Part of a small language model's weights.
Size: 11 layers, width 160, 4 heads of 64, MLP 1280 tanh GELU, vocabulary 2048, 6.97M parameters.
Architecture: rotary positions, untied embeddings, attention and MLP in parallel.
Training: a variant of Adam for these matrices, 163M tokens, 9937 steps.
MLP neurons of a small language model. Each row is named by its layer, matrix (up: input weights) and neuron, and shows model dimensions 32-95. Each number is 200 + 30 x the weight over its row's rms, rounded and kept within 0 to 999.
After each neuron's rows, "fires after" lists the tokens most often just before its 100 highest values on Wikipedia text that the model never trained on.

L4.up568,216,229,142,214,213,173,226,171,182,283,245,198,184,165,162,228,215,215,213,206,150,220,151,213,240,210,174,239,203,162,199,211,284,233,192,228,204,193,189,185,193,211,183,176,193,205,210,209,218,183,169,200,187,218,232,156,169,160,255,127,188,228,199,174
fires after: " Re", " (", " re", " con", " Total", " "

L7.up96,241,174,185,211,176,251,221,191,148,139,204,195,172,205,224,207,216,185,177,197,185,216,204,234,220,261,243,217,243,143,189,228,204,174,270,248,211,195,169,202,170,185,245,196,196,192,245,203,247,164,154,194,175,179,237,178,155,173,232,201,220,157,213,181
fires after: "|", " |", "-", " (", " a", " F"

L4.up635,175,246,188,244,156,245,178,188,169,162,196,205,217,165,148,256,259,235,195,215,246,215,183,183,239,223,178,229,187,180,222,225,196,214,243,237,180,185,201,198,160,231,229,232,198,177,219,238,240,218,168,135,201,181,169,186,202,241,200,224,200,247,166,169
fires after: " (", ".\n\n", " ", " \"", "/", "\n\n"

L4.up1202,172,225,262,205,162,189,203,179,209,202,247,214,190,232,214,242,197,175,231,258,189,235,194,162,262,224,188,229,183,201,184,216,192,224,204,192,287,172,150,207,213,188,192,198,197,200,248,229,215,208,231,247,226,218,210,133,95,206,206,218,220,195,159,154
fires after: ".\n\n", " (", " \"", "\n", "===\n", "\n\n"

L6.up46,206,227,201,219,153,158,204,204,124,173,209,206,208,239,273,128,186,173,194,215,177,165,199,176,171,224,223,178,264,201,206,197,229,154,223,212,204,229,180,192,213,213,258,202,184,219,237,185,202,177,194,193,199,209,218,180,186,188,186,209,197,155,216,245
fires after: "1", " g", " t", " D", "D", " ext"

L4.up644,163,236,170,207,144,172,179,198,209,187,240,195,163,215,240,183,243,199,195,242,148,254,201,181,217,175,221,226,166,163,205,190,246,179,235,235,261,157,170,168,201,187,189,205,200,217,200,210,169,176,187,181,201,229,240,143,149,178,234,229,247,191,138,192
fires after: " ", " un", " (", " a", "-", " the"

L3.up1234,222,234,174,262,207,240,159,224,195,215,201,204,207,213,178,150,220,187,183,163,218,159,210,129,179,235,205,246,213,160,207,223,197,149,186,206,199,217,179,208,156,211,203,173,224,199,199,162,234,233,220,207,211,229,150,212,185,224,211,171,171,239,211,209
fires after: "3", "%", "6", "5", "4", "9"

L4.up482,259,241,220,203,142,196,173,248,212,157,198,166,197,176,167,203,257,265,221,189,186,188,225,152,245,248,202,214,200,157,199,219,182,163,193,222,231,113,170,211,188,172,170,188,228,192,172,179,182,171,219,249,214,213,208,162,185,195,226,191,183,256,150,193
fires after: " (", " un", "-", " out", "\n"

L3.up1034,209,221,205,217,198,236,129,218,194,165,199,198,156,227,233,237,216,248,164,165,195,201,196,157,187,243,187,203,195,198,161,242,198,224,201,191,146,175,201,194,175,197,175,220,212,262,219,158,191,265,192,233,176,261,148,211,189,235,184,153,165,195,213,220
fires after: "1", "2", "4", " count", "uc", "3"

L4.up129,224,231,235,255,182,226,179,216,206,156,228,210,192,146,181,164,191,214,243,223,161,246,188,153,206,201,217,215,155,153,169,216,214,225,230,203,260,193,152,192,186,226,189,222,190,236,239,200,190,199,175,208,246,267,181,167,172,245,206,213,219,227,129,181
fires after: ".", " (", ".\n\n", "\n\n", "-", " |"

L6.up545,165,232,246,182,162,207,207,201,229,162,205,211,223,151,255,212,196,209,169,241,234,206,206,197,189,195,240,214,240,157,156,195,179,214,225,224,202,218,188,212,192,216,183,186,192,192,234,222,256,186,172,267,202,266,171,152,149,205,203,189,196,194,177,166
fires after: ".\n\n", " ", "===\n", "==\n", "\n\n", " F"

L6.up294,249,230,159,186,173,196,174,207,180,187,148,184,242,239,226,194,214,245,137,211,220,213,123,259,195,204,243,242,225,154,220,233,212,172,273,196,189,159,187,207,151,150,209,185,190,205,182,177,236,226,181,233,188,211,206,167,184,207,194,238,221,192,227,211
fires after: "-", " B", " F", " #", "–", " under"

L4.up814,240,245,215,244,176,197,270,210,273,229,245,208,189,178,170,195,195,241,231,274,217,171,180,185,231,251,227,245,173,150,152,215,237,194,201,182,237,193,131,186,190,182,171,182,210,157,251,211,197,159,213,246,216,200,200,195,181,168,250,159,194,201,169,162
fires after: " (", " Comm", " ", " comm", " L", " man"

L3.up139,186,200,196,273,271,248,188,196,154,156,226,199,198,185,202,186,260,137,222,224,216,111,188,196,222,262,152,157,219,159,223,231,229,160,178,168,180,144,166,167,207,226,208,188,190,215,236,189,210,201,193,211,184,229,185,237,175,241,208,243,182,176,184,169
fires after: ".", "%", "0", "5", "3", "6"

L6.up1080,228,227,230,241,110,173,213,212,210,205,221,223,206,177,170,193,166,231,217,228,196,266,213,153,185,204,267,221,135,180,221,197,202,194,218,203,219,212,182,186,219,189,166,142,215,182,207,196,146,190,165,265,244,221,209,156,182,222,198,178,187,210,184,162
fires after: ".", "-", " un", " S"

L4.up599,166,254,148,244,202,220,158,227,165,190,214,219,165,146,235,225,253,211,158,213,185,244,216,220,221,236,196,261,200,220,196,222,208,250,141,224,164,162,210,208,229,237,197,211,200,207,171,209,195,214,170,206,220,207,227,150,217,213,214,189,202,191,201,134
fires after: " (", "-", " S", " pro", " Con", "/"

L6.up422,202,221,221,219,196,195,188,198,126,191,174,150,194,220,202,227,214,226,227,192,221,189,171,219,231,189,174,205,184,174,131,180,182,208,140,219,204,177,219,177,262,204,190,225,191,227,223,233,187,170,223,207,228,234,182,147,210,184,232,176,180,236,197,162
fires after: " E", " O", " H", "B", "O", " B"